Weights of a small transformer language model.
Size: 8 layers, width 512, 4 heads of 128.
Training: a variant of Muon for these matrices, 311M tokens, 9498 steps.
MLP neurons of a small language model. Each row is named by its layer, matrix (gate and up: input weights) and neuron, and shows model dimensions 234-329. Each number is 500 + 40 x the weight over its row's rms, rounded and kept within 0 to 999. Numbers have three digits each. A neuron's up and down rows have the sign that makes its largest values positive.
A block is one neuron, or neurons of one layer that tend to fire together. After each block is what it responds to, as a language model described it from the Wikipedia text at the highest values.

L2.gate310:518466519553497460512510446486514506534504527489493510435510519473489502525555525488501453531464450516484473543463465449533466611495521451501483561522558554523492424426514450494514496531507480499495460494489536528494477501493492495482540414481551484518456461501452578471471463510574450500
L2.up310:459525481597475486550538554489616573434452440540444517501430525521461517492520511496538513455483493475529469495493491481493503423475491467512480515542469497472530443525520511412586522567535529522494510552546510507488499440546481516453511551447503460517529490526446523468579507433536475537
L2.gate578:509485489549475471480559497510530554494542512569417542509508507465529489485487489500490485509457544518519539540482534520474492561508524472534487471483500483449516479518524458547415502445518543463543352453468503545499488612388508541483449478483491486536484470478456498538424565573505488488
L2.up578:406538564498508447515477597426517465565473569523466526449521480498467469476470513487514533513471523429565515523479531502510479503455531545511467433493471476484544451499601499527439560509535465512501428499461574494477512566461467539447589497512455499526551534480520480524457545497514506549
L2.gate603:533526532501498529444506526528433501452505519494501541514495471591537590547487538502511454501497512479510482513501495547449497490459519499463438467468536474370484403533532468493519499497485472509489483516538453598456504521455520565482557484382493480557452479506479527481483514540536487571
L2.up603:525463452555545472502539500430434509509477472483516478508549525492509539543429501493482524542527436492432553502537516443521523490551530573594475512498512498516576512504492538502505517513481439504481571508463551439448533588448557510538489460515529500468453453471590517468457509507475526561
L2.gate839:514464502497526482425474482467510467531558494486489418497496490455435502495462531583470560548468544461436426559521461585454429479531554459543464531505554548462517465449496551485536520510414495483516569469591542495496458492491511522427509508440458573506473482503469500488483522417525458508
L2.up839:516470491547509504507492511548507497438528561526425462373433516459376533470458484509486401478484453470543473529513519472523469527495487467484496483521542470472573417507576510563505549500512535440512517446457492546468511428513499550457552443536487526459475484475480496455549538462494447493
Description: Predicate verb after subject

L3.gate88:448529526513491493500450409495499522520523598515517539494472577548498520508514480510496530530562462455546465513517487484516554502560520548479509510473471443539437572495561466548390442510522517442498508551497551552452466486527541486464552510478540491478454529499502447555559497540461461541
L3.up88:508509518460480486473508521510454524560522455528516522491471529502531499542543467491512437430519538511565425563548493467492559497507523571517541417554493491477524542527551462529537488520508499456509533529521447496486469455547495458513555470481545480489570483428500437554483525542473529452
L3.gate901:499521491497444490509474465559474511536473475536477525549535477464519425513458462537535489474548507499554512497440512558451466450493537559542532501539525489521485501512487514548463447513483472518561499493555539528478544446490533478488506456515511396535554456476465471516523494493481542580
L3.up901:518474460460455483482453439502511539467412571538432570489479483501514498403434435506506469439519511497509498472494517539432441498659557590505501520449483495570471506524525499534479477488469535483515479392462519547433482441481466525449567494479527442501497497490522461492494467471415405512
Description: Verb after subject name

L4.gate384:531536482486527402511477484485490519486436535525499487506493476501527460552549526415473473422458497510567487452440441511439496522492501470532526530523494503482540495469442448471499512449538560494580438502543480515491509439489434503439510487496393474545480509499506507477536510459518524446
L4.up384:505529453491511595515494521476501471542538528501505527485563578496516503504460542511482485440542434531500547520494477493482461479550425513503423522521539528558426492506466514470423519454409503493442429479458480537462530523527477494509517539522415568525455530484463559544534515481511537499
L4.gate504:526477556523458584497449483419534535498512519536556476546526450532516493416474437426505511574526466550462408495478522533534552471447425462507516453452510441471538453548504512482459531534455489518610415519523471493488497456448495504527619529464406453508550537571483584511511541590495511501
L4.up504:489464475478558454479510574441518515465535558550482546531531485529455464463458483484519520457571443489518505433502480530487468496501481426502511443490490511578547475438446418417536446605556496470528494539439451502491473537527494568488471558509561492465516545521517496543505487500564510551
L4.gate552:485509495487547534522548490447490579463530483476548434466562497483534544495473505438486450458518503581517544486507467545510473522501541518481497515539474566512463519539509448481484492496498516524566434616521480490522453547492541559464466507540502470520490450523514549598436436496508545448
L4.up552:456479499539560529583519471446567507518418477474588505565501501544528507477472502550482511443449416493519448540404523535414554454498426478441535578599478428560436490469475545533466489443552476493440566519519520565511479462474497483469473511466524541469506573477546523502507466488512486505
L4.gate857:538524444561518464511470505511526474562458469414506586436558436493498473582465496497471524497501437528482496531468492535526536481535475491459434484501427489482519461485443526519434526503516499582498531472492481553581476505433485514501463482481440489456485558485571506550476544505444451470
L4.up857:483483506519544500584463554506478492497523548498475465487514560554502518570467562482455527583493542466569490505458497500466549399535465518457425442535457504446444510511503521507432396572543531542530521484447492500529468530498469439506477448528525483456456498492542475480505456534492449490
L4.gate1015:579446501474522521476505547478528504465468526475465557460509500599561487522570561490564535526490480533507525478566453547489488557439508543493478525515460497474467457539501481537509534497454510499577444533518474539470499557549465538507508520477508511581507397535489577501536473482483520528
L4.up1015:519538519503466510436527566454495461468475466450526516488530482456487496523519511488516517640555463602515541473520475548532471495541395561479496523507425521573474445494564487571486520441501512472516523544500510540460539542498531516494503472447530549545512451522538552429519518488489593502
L4.gate1113:458541563532527529512489480447527445549449482522552555467472571495543520511435528480483492458483457512488444489452546525482579489502530540551435533534465524518455460456440499491494516479518498557510494492506486547515554613397560540516546481559519532522531529484511456578492493500501541489
L4.up1113:499502542473513469434507498496466510465506457506499499408530532542558476534508512539564505512513526522511521503506494585460508516470506515499468520491475601553471505511438498451542593468521517512532481537477532563475485526509499568454530494506467534520484442512492504577482475512474534513
L4.gate1263:493452572494464438508497473520493453477536515611473546492519477493493493503581468504506437490507474526516494504558507446497482573478462500530509502477412446478502465538469504454521572554514448578486453479528526513535489436504543463473413541426506508506504491558401510539454536532514413470
L4.up1263:530588477487516579513495514537477464508506485516490549526564471511499510487463434501461478464455551474528581519505464466495499520482442439466622531576522454504490513465438532496517547513466486475568514582532552445437528463438512558500478460553504516576476555546478534557477528529507563504
L4.gate1329:458546520502477492534483534509484525504538513499520530472479466496516459459434492495502493517516466542519535469536619532467491481519501481515384557454469468476565509478464426495461526439498501550482485506513543487460498530482468514450482430542515552541539486457569560521514481482561522544
L4.up1329:531517496453532505522429474499553560538474477532552494459555456524520515479482523500485480445521438484538495558504523511493579473494524552538389495537444484573465467495422427508472548497475449477506431452459494488541592577501463505492518438487464507507511544422485504500485532474548529619
Description: Inside creative-work titles

L4.gate135:508450458487494526590531479516565534509516512466432550517505484536453489456502498430527520466457578492477543528495458511479522453404565478534527488471472503488454502468549490541455494549497461473526483474529490536586527535470521516557479430487458504509552482502497465586402456511527537507
L4.up135:534514489477435564530463428571522490556555480472511499473528415467552530469498556411486512498488503558522526475480510468507489572493558493481574500460456479458473520586485474514469513446483569506576432457450440498498482556475513530467473437471458507436581490410525530518514524566451464512
L4.gate607:489521553510533611544520484501529546529492475455502541561422500506532523544506495509443513552510516596477501505487499508445514432485483505533450522445437487439494492531560500471521498517476521535477524452503387477491558537491453485503423468578567491527530549484464566503576529461494565525
L4.up607:462475456466509508525484501463536542509556459563453533460574483567523541520525458563466549511442495529528485555553481493438516470431466517523492503483547454449491487502564470485513460547525461500505541549478440447517537476516526502473452471496461553447536481546457481529522552542471541467
L4.gate728:465458491614568462390454496514521450467528498526543495541480529567513544407572527461515511474440520463415509479505457492451433475499496508554527438446477521510521431495505521506554513514515460521473605500450522489482479482600486511473530492549521477499521419553507542538473538574430505468
L4.up728:604520508492487523480560466521458529512487482464599500457441461463456444474525393475431579505535557457530509518498525432457482535506504456476505470516488553528513537470489548568445427462545487535472512477516460529538518532457492494496508461491475479522450529491496480585531507539538547564
L4.gate878:546495422416532546503492500472530497404454442479490554504526505560530414440495600488501557496548465526526508490464447467472501432538525563479540584533437514534537552506479499506504491461491550475454581534466379568479532517526502532443522525508483480495421494477465505412521475511482544565
L4.up878:470474530492469501497541501517497485551515381541524492462528520464503473515595540458531572496468516460528531503507522498470443545483480568533498571469465521564519503518542543509445541518480554498486525494507488485516531477517567441534465495564468450477452510512485451536524511481535498448
L4.gate1118:482515437435469578566509535458532459526551514513501493498489458517449438483593492487469476463541416508481508539529458551460503433476556496446529480544394486539536493505520486481486483518551476512536542582513521513498499509482495462518479509445519494507452494553500470472488506533503462500
L4.up1118:519488464521561514513494558517519486508496463514452512394470546476550503422425456566572464538515512515468589444516518555492533483447565538506523536459428556475461494456554536515523449497530478468497500479561549516557495405450487453444570457506444510423538488496448452478533531534526500452
L4.gate1206:520459451516508480489563507488510562517593519516527507535500489531531466526470485526471509559540550536472464545516505513508480511551489463537535482498521468481492446557486534475477462479541524492490437501454535438443490438505495473551566529460478419526498521594441562541484472563463443475
L4.up1206:486511429494504493503494518517529507480489521500527515486422448499539533511502441542444515446472439540554488556529453443452488503502444506513465473535572490520542514518527604586470450510502604542498439491508500531545516540444533542464494478560514548493462565477481413412420521585361523490
L4.gate1274:540464415506574529523484517467541427525502466497496580500447410536530554444484504554528520492502529456509506641504536585468469538512466495533535446555484458561508529525593503483495476508549506481472505423474458467496563449427580451515582522435585479562426402481490545511503617537516518569
L4.up1274:541499457431466444485499481439536536517533522535480565459531492514518520490530515518495574452438516482477493502485485518518515449559422469520544461502522539552453498499473504383452457521508524468467514461500533499476538502559467530440487498517539463525514580495527466476506512528493448551
L4.gate1324:503482485489522524530500454441521466459486474512481541559479485490563489436533533473544501495496472491454522519590476516535533455495509506465482489554436497516527484501499584430543512522512472456509559472500505495531514516508546544470458399529524444461506443540494552476522495446531506562
L4.up1324:571515446525471511486426494517488503506536531410501461508482532551554474467490422489415501460560521523472506576520509487475466521495537447538509521503476539485476496502454533526437499453493517485544434468471486504516530523481531540463407440500514479431480534514425467498471506525504505562
Description: Predicate after person subject

L2.gate86:459470451428528466495500560471488498490520547516533499480544462485520567491562529559511556479521508486587522505532525494473536478576464533491485484407482470472496548409524538555479506441441526478552530489468434490499500459553460573523498484469481403464529491471463457544470488533476454466
L2.up86:515480440487563461517486483537519523453503576500482439518483511500487556551512526513507486448415547512593535504469536523505533452490542517485411502489498521495478464496466550507531481497494465513525464569556466513539466534496540520467462439506537427535534455497536515487456508477582459500
L2.gate215:508518500457444475573491525446560561531486505514461527528503561515570503488508531467577544470488403527472536427470502511429481479560539487442483461527514419463518428450530468519597559490501494572383506506504434502516516491502414457520501494463451488448466508496478550518500504569502515503
L2.up215:503504565387531486524516492505538469505524519471480454492505559591492463515564529551539508504567481493491528533559487486425473408581519506477439454418512552503500477525518582529509474439502559586517516484513457525382535583533528486515434482579500550424499424501491501507529509514553599499
L2.gate932:432577482442479493449531482520445476463500504512481518463473459517487547529413408474447503533449507500514427546482494487493507439503455478500511488556554486559524475456478473472475440503485485570540530490499512450503465445532495474508524563494445478573486529423500554543479456565545566487
L2.up932:437554454451599493437535557500479523487566463573450471555427360541575557466510556457529549500438460542512458461587509543493455533509526435510541516502545476578524523477464480415456432511575503492503583462461574526553549553543529474504499506473503505487532548549538480484544511481505485459
L2.gate1117:534542433531523526500554553473498499512502483541483528484459479477523523455480521473545543471497479518486547501508482406509480514541415520470455533523427533411518506449560538472563456475461558472499549478434437487518408544546462481464509443439559526480460461525502433483517491488499567490
L2.up1117:491498494495474503579545518464444493524527519526540461440479527435493477473521461489522501481528463429505441519489469471553563475537527534468475508504478504487488521454476441453538412480485443424519543517478504432509515584466469483539467481493483506532505435543531437467524530515468557528
Description: Comma after opening phrase

L2.gate568:559456493450529501532530563581501552531549541455506529531553509572474492564496532593498562525499463525459484555502443537496505513477419527469465507504522443523498509485485513450581480498561498456496512520509475482416440515460465492500438520438596457550455516482470454404508534488485533451
L2.up568:495503486494455499420491438474513568507507492499557475459508435546538496410476469491458504558454527608494438495448557546471522511519480496513502535511461490508594592510449444422477535549461529435548510493476547541588485483530573503479490463508468442501507531493554532502493440496505532535
L2.gate619:500490534485476581526483542517521544586560533471543529478531516519512459503518480475474581595459568484458517527495521531453452492518535536508472494521485474511507546556430578466498499528485514522500483501553480451543475480455442477515477477540591516486498432524457434485430401502510537429
L2.up619:478398481467496489528518522437514518561452506542550524507466481551487434567508490461518505558449534490513475581535519512501520550514474486555529489524443492544470507427524512569525450532432517478552447488488511445477504479497423486520496445568500487495488484545470467520477489522549457510
L2.gate1150:476537547559528474514519426533472540504516445534539576405548500506551536457550490450498534544460474482517519483508502475554511488521488498464542500504532523532494528520491548446475531546462565496528571466562410547550545498463581474450439476544523481513526394452470529498515502440559493473
L2.up1150:565552448441466476535488545507469521496521473444502496494490481550529519477511518449427521466474470509521500575449460458482522565524513502520452551590467409495562513497535483534462514555513416483536540499520438540459497487486532448526506520524500516517517526508506450466596528496471469518
L2.gate1301:435538516492448450513511537522530604509462516519505536473491531487448537437552530504493520513429518545472502475487536535518552501569527487501584530517468523439453507533481483495457494492517530458498499494538506510536497538495461488467475599487499496449486518527498501469448508489478552593
L2.up1301:426462478486475485535492414437481521447443553508454554485426461443537526476503420586501548506469499526490495516499514454603463527437603503509464508464448477442553533541531517522406557432476548474536448528501526460513466500472478503497488549477565468470523504517437490505586527413482433521
Description: Heading closing equals signs

L4.gate537:521523564424471499484533544462565547524466499527474545535517481543489512554456409524462486451525484534482528505525583548472548493489440486514563514518514454480478531461507590547500492505575479604455513447488507540527492511463510486452538544443531455540448591414472464533490507456457468518
L4.up537:486497510444554552521479525523541581651462476559503500462499553532440458495522562472517474514526499538471501519507554512531526561449496406519431450500537480555487444479503519506474477514552566591480538559498505504432439506543516502490481549511481498484474490480544467530479612471458504478
L4.gate657:566444452411478524595476500520564505500481487523565483527536456498458484476520400458483487495475446503502535462499473519456544537471517432551444519513478511525541499492458543493468474506528510539570594445521483531500593521512531473480527557474512456455518419492465482528455503598517544479
L4.up657:511480539517516534526452450488467541528559440526515483501444514497580493492498502453390508473458420551485547502521470474516480513562509441518514532514506426574485435480490436538477527519521454485506467499539521511529473464507591478434500510462470416479542504550514492479474486561556493488
L4.gate715:496540425434508474501516447512494478536502562605470535509535525530509436551555487461506564469470498486421497531508554455506568494503510515509471542507484511474518500448538533442529555497500456558500564545537449582566430498470462509539478482473553485521430515548470446512486474467508526552
L4.up715:434543566520516534477560460457600567536515522456610513511503487478480466450486502471480530554501570465569493462494490483531549485485470528513548431416486510481510548494554535446462464390482428468530472529462449535441493543431470385477503453484448461476534507469449553495439456493479509505
L4.gate741:513556488467568506471525480490514416440464515445573505541489535519460506461536510481473529520487466437535456573504548558539517510457543509522490523470612503449514472570489527543485514503502542470510549443534454502454454509436455548383592557490445512484524509504500497467473525493541461440
L4.up741:454543537522460511466538441472589488491444486543516537522512484480465496532548446512521542513521450476494489454523533517515549519462571439521533468539508470479547559454568483488548498524498492431525497599518490455474507517478501533525430559490526462486432510521573472534532464488494517440
L4.gate977:462464474454495472509544457450571470502510448578437440537494515469523548474523467443536478472524504440503529450495521479476561479422462530524446493548412480503423521467465527442474479495481503444522561503546561482454461475544537507497470511504440411487512595472500478451566513487527454493
L4.up977:526462520475495545523453509487539593499427538516498496550561518506477488583426541482503426446450523525510459493455532510497476496543533567549503486507508531568532475457459507485570449465517511520445548515557498474481482523477539455489466487522536512524477500460467505467516594499475408446
L4.gate1073:520457475444457471467603495486420554394529548497511552496550478517530538491525528478534494486516431520513457496546515532450491548497557545474501488485501498510450554569509490513498491477509494516520534511497482470507572491483465552426445500507513532550527519505472503588540519470502498578
L4.up1073:563514575443563512471482487478465441530501546442473596467490446466475496497515473491490540488614505501444535500576482525470483493535493515524577452483487498388424457503597507447436424483549491576485515491547515564493569553525557535516535487475524477536474502599509466542516524495408456549
L4.gate1094:460527506471441554509524503446526531451551560529508459502450499507543470455528478537504605526428498473492491493480469453466571491497481503514582424480578522556452500461517602493547448553529442452562542487562499514516498530516543491489471543493526506502522442427488468509524521544491456523
L4.up1094:518516534452510468518581520428497500472505538481504514486522501428550451496578499504534519541471526566458555493549459521420556440453529472445466521452508451433380486514561533491485473412502561492448499495511482518467523548499523451497429478506529500440449479424472506490451498456450503490
L4.gate1170:510526423532545449426504460503498455540549487515529533495435474503529492475480518478463482531469513511533552533521505532478510512480427526521444523487530494485508438512530490519504473505518545564492553486503468502502516506547553543543492498457399498522472497510451519473483547568456456457
L4.up1170:452503555452494512440508520495464502447439482579593546458525465471536503465499447459571464519473495451480555512543516506375447535523503455440470474646544509533455433485504517454469500497533554501530514424471504460561476488536547507572513489464546490475602520448438564528448527532494458586
Description: Heading closing equals

L4.gate48:515527579507543476558436417528504459520477496527514471473492438524512583464417487450539479521502504543428516517531529529498547472535497536509526466517425422491516578454482552572498524498533434476543475588531471552446540529450556558470513551485536486440479522585504459538558536474516518487
L4.up48:481449521562476453462518509587461424499409554485529493519514473487490546489538447493493576468552502518464596476539475410458433474514510483499439485462542556444497492508497559533478573497487529476535539549508479399482497618532410511416554469392476507566499473463473523559489507491453520536
L4.gate110:467519499481499499454470502504478452533429508536506440424503440443477510510545545579502537511511506407512525564425524509470449542550557541571566503412494556508532498456565575447438486594511516430527506568521517489513561537513507444383436588463454510506434539475471533587496391472510497529
L4.up110:490481471518517499538436449513451519514469536514506488512496458478455459553474495505448558404515580486526593446546536456535480506503505497471442519456597549476473560450579524507462472545512468442450554490594466492534476507478550512502504500494524555462472493423486493579484527479494512399
L4.gate358:480462500504541506556426403477477580487544547536494505536521514451540444509553530476530416505492485548550437482525486544447525411435453523448527504456459486509520511424511437527448488531530536509516489496513566541459539532519501528437461548488518533437456482486518470494476397448431508546
L4.up358:514490454541485523512522455504408537475460555512539476507491485505486492489478438490496441490563542518483464464509510537509536572464484541531492500483551525545483548486425512565526507511559557444526491510540528565534490528467516478489470483592497541502531523449458468498478511537484482500
L4.gate422:453536500526519496503529525488530534596443508456456525558517468544595426523484493519434508480513509493530501522507599583552469525542539473438527515478505483514466509510519598444478608489484579488480491524559568480469512396553526515493536533523474473586436549499521467517533532489499529551
L4.up422:470510526507485533531476476495481445541615530520530539515484461520555444580501526506486547443486518495523535463498485460536506502475520523530531460482507600580523458517464483512580489523446474484491517547442468533606525508483469442457485506517453623497461502538531561451525554518505536484
L4.gate521:529483446483514495454460498447432493420559551491459595528491425511527503671466411491519495492526502505484492502469521527532446503518461472502520420494531512489550484463528446459503445524546498432480524455498530465511517479475455512472489527481494530499539500543506446531496447510493484524
L4.up521:447509533539465497515522496566512494538469509545521457444437462553510606536532507507515544505541500495461487444507494476492488475510480480473529428482550510521527551554504441547550516515486504503493532504499485518532548585522503506524482431461499586491458508482546470458519454507407522509
L4.gate653:434502464532506538490513524518508497492523449533511517600514491465513509519464489493504465481506467478558540479513553475460501506529536523519467525513430460533445482485425483529453474544538512423480467513456514465534609482537486531492489501428547562478547490456543496430498417545556498509
L4.up653:518537504499493564487444472518504510505510490438453531522449501452506551533498509487521479494580472447480510548474557517427494481535460491470502493478541525415572485475558473468545519502483465492493439454500507538512584503509503534496539523498468500405461519563471530474507464510486553549
L4.gate790:444476477506458555517513491535441495469527518543502497431484460518451528533501459410531542492518479501582535495487533513500425467516522463502516491474537547499456449486503482543545440601516472494558560547510483428555505506383482463459505520506515563443401434526426516525500466547533456526
L4.up790:460471455485467498444545492432449543518464598546484529538501441480551418411546494504432520494557527492506477458525469575510497540523498480507570486462510583544525562517438468449479469592510515510503524495481521536558522503491513504542457507461467561476499424593414546450485458508491442530
L4.gate1228:500461473508470463565540477496593468521536507441543510537531395463496477475504435557547451595471532487547481508505522448476407502494519538519506442487509516496408414459466497582510549486524481497507445512557605461502579482486499481497459513473519554493553502533511451441460475509493497456
L4.up1228:506505497487562547566511497508515426570450503511471591487523550540444480508529475547522563528551489509466556477501578443506553499502492449491557490495585488468515550509545438514501463538473495456512494528504495506555527491461488572542499512477567512510501468557530521507548447578508540455
Description: Sentence-opening phrase boundary

L3.gate50:572472468474492476483480549479600510499511539546528464459496510481485541519431484438467461457442552480448491493452500499566541470437544532546493570486498542509459493504445462541523480428518512482593429521507473479517519522498569537470450564458459451618542486561573488466506492486539413482
L3.up50:503457454497444483518549536487496461448478525495487534531518465576453457451505496566401495384540465537488504449512529468459536514548570554531518465446557488534494515575534537447490415560524470520523503523443485575509512532499531509452486509502522518518559510523498464455508491466535471424
L3.gate468:468458476493459476509524504525487584522520496545494448525587439452477547439535478486526506472438517548553515522434568480508601486547523474519367507517496498549544539481551530489515431567457485496522574537498462515494462523467593517495504485448554515536500517477543583504521509508494436508
L3.up468:478526480433514499453526481513471587483508562480468437490506486521481515480496548517494469484498490548446547556500492526495550540433525476484563545558553449490505569442435492532549473413524507472536553526481446455474461503478483502513479453506502471510548526493546467497519553480511508548
Description: Section-heading closing equals

L3.gate199:469524518445489451441478499480497484479541469555499484432457487570469535432484448506515496581526569570425511514559523509510491521466465460510572498513503517505541444488548541473533583552515476563462541524525463392473487498592553487565534439405495502495452522549455522491489494465512573517
L3.up199:448493495480434543458468517515481460473550500526540507461473525530481536442552466503457543564565511473453477497433494461507516401512599453475478532524440516572563466508538466458487499524594474502536458495489539453525471484512428461538499520497504501479439537541528504457527564548482488459
L3.gate951:558511473419543546472504536504463490434537488531497475505506516537542490439535570513465535570420508515506498555531481499507504532518542571506505515540469477452542437581485520508497515510362434531545596457609520472468411515480440492493462397484504462506520468525461438423491507444415553528
L3.up951:551485512483469403512505510494496539551457560428484542495487430439435558457451481530434544546523537454516493498481449458476528495460505528526454453540506524500502494485521408449536563505497470441435528503505530490499514527502500471527560454541478494533517551520461436484507563458492477489
Description: Clause and section boundaries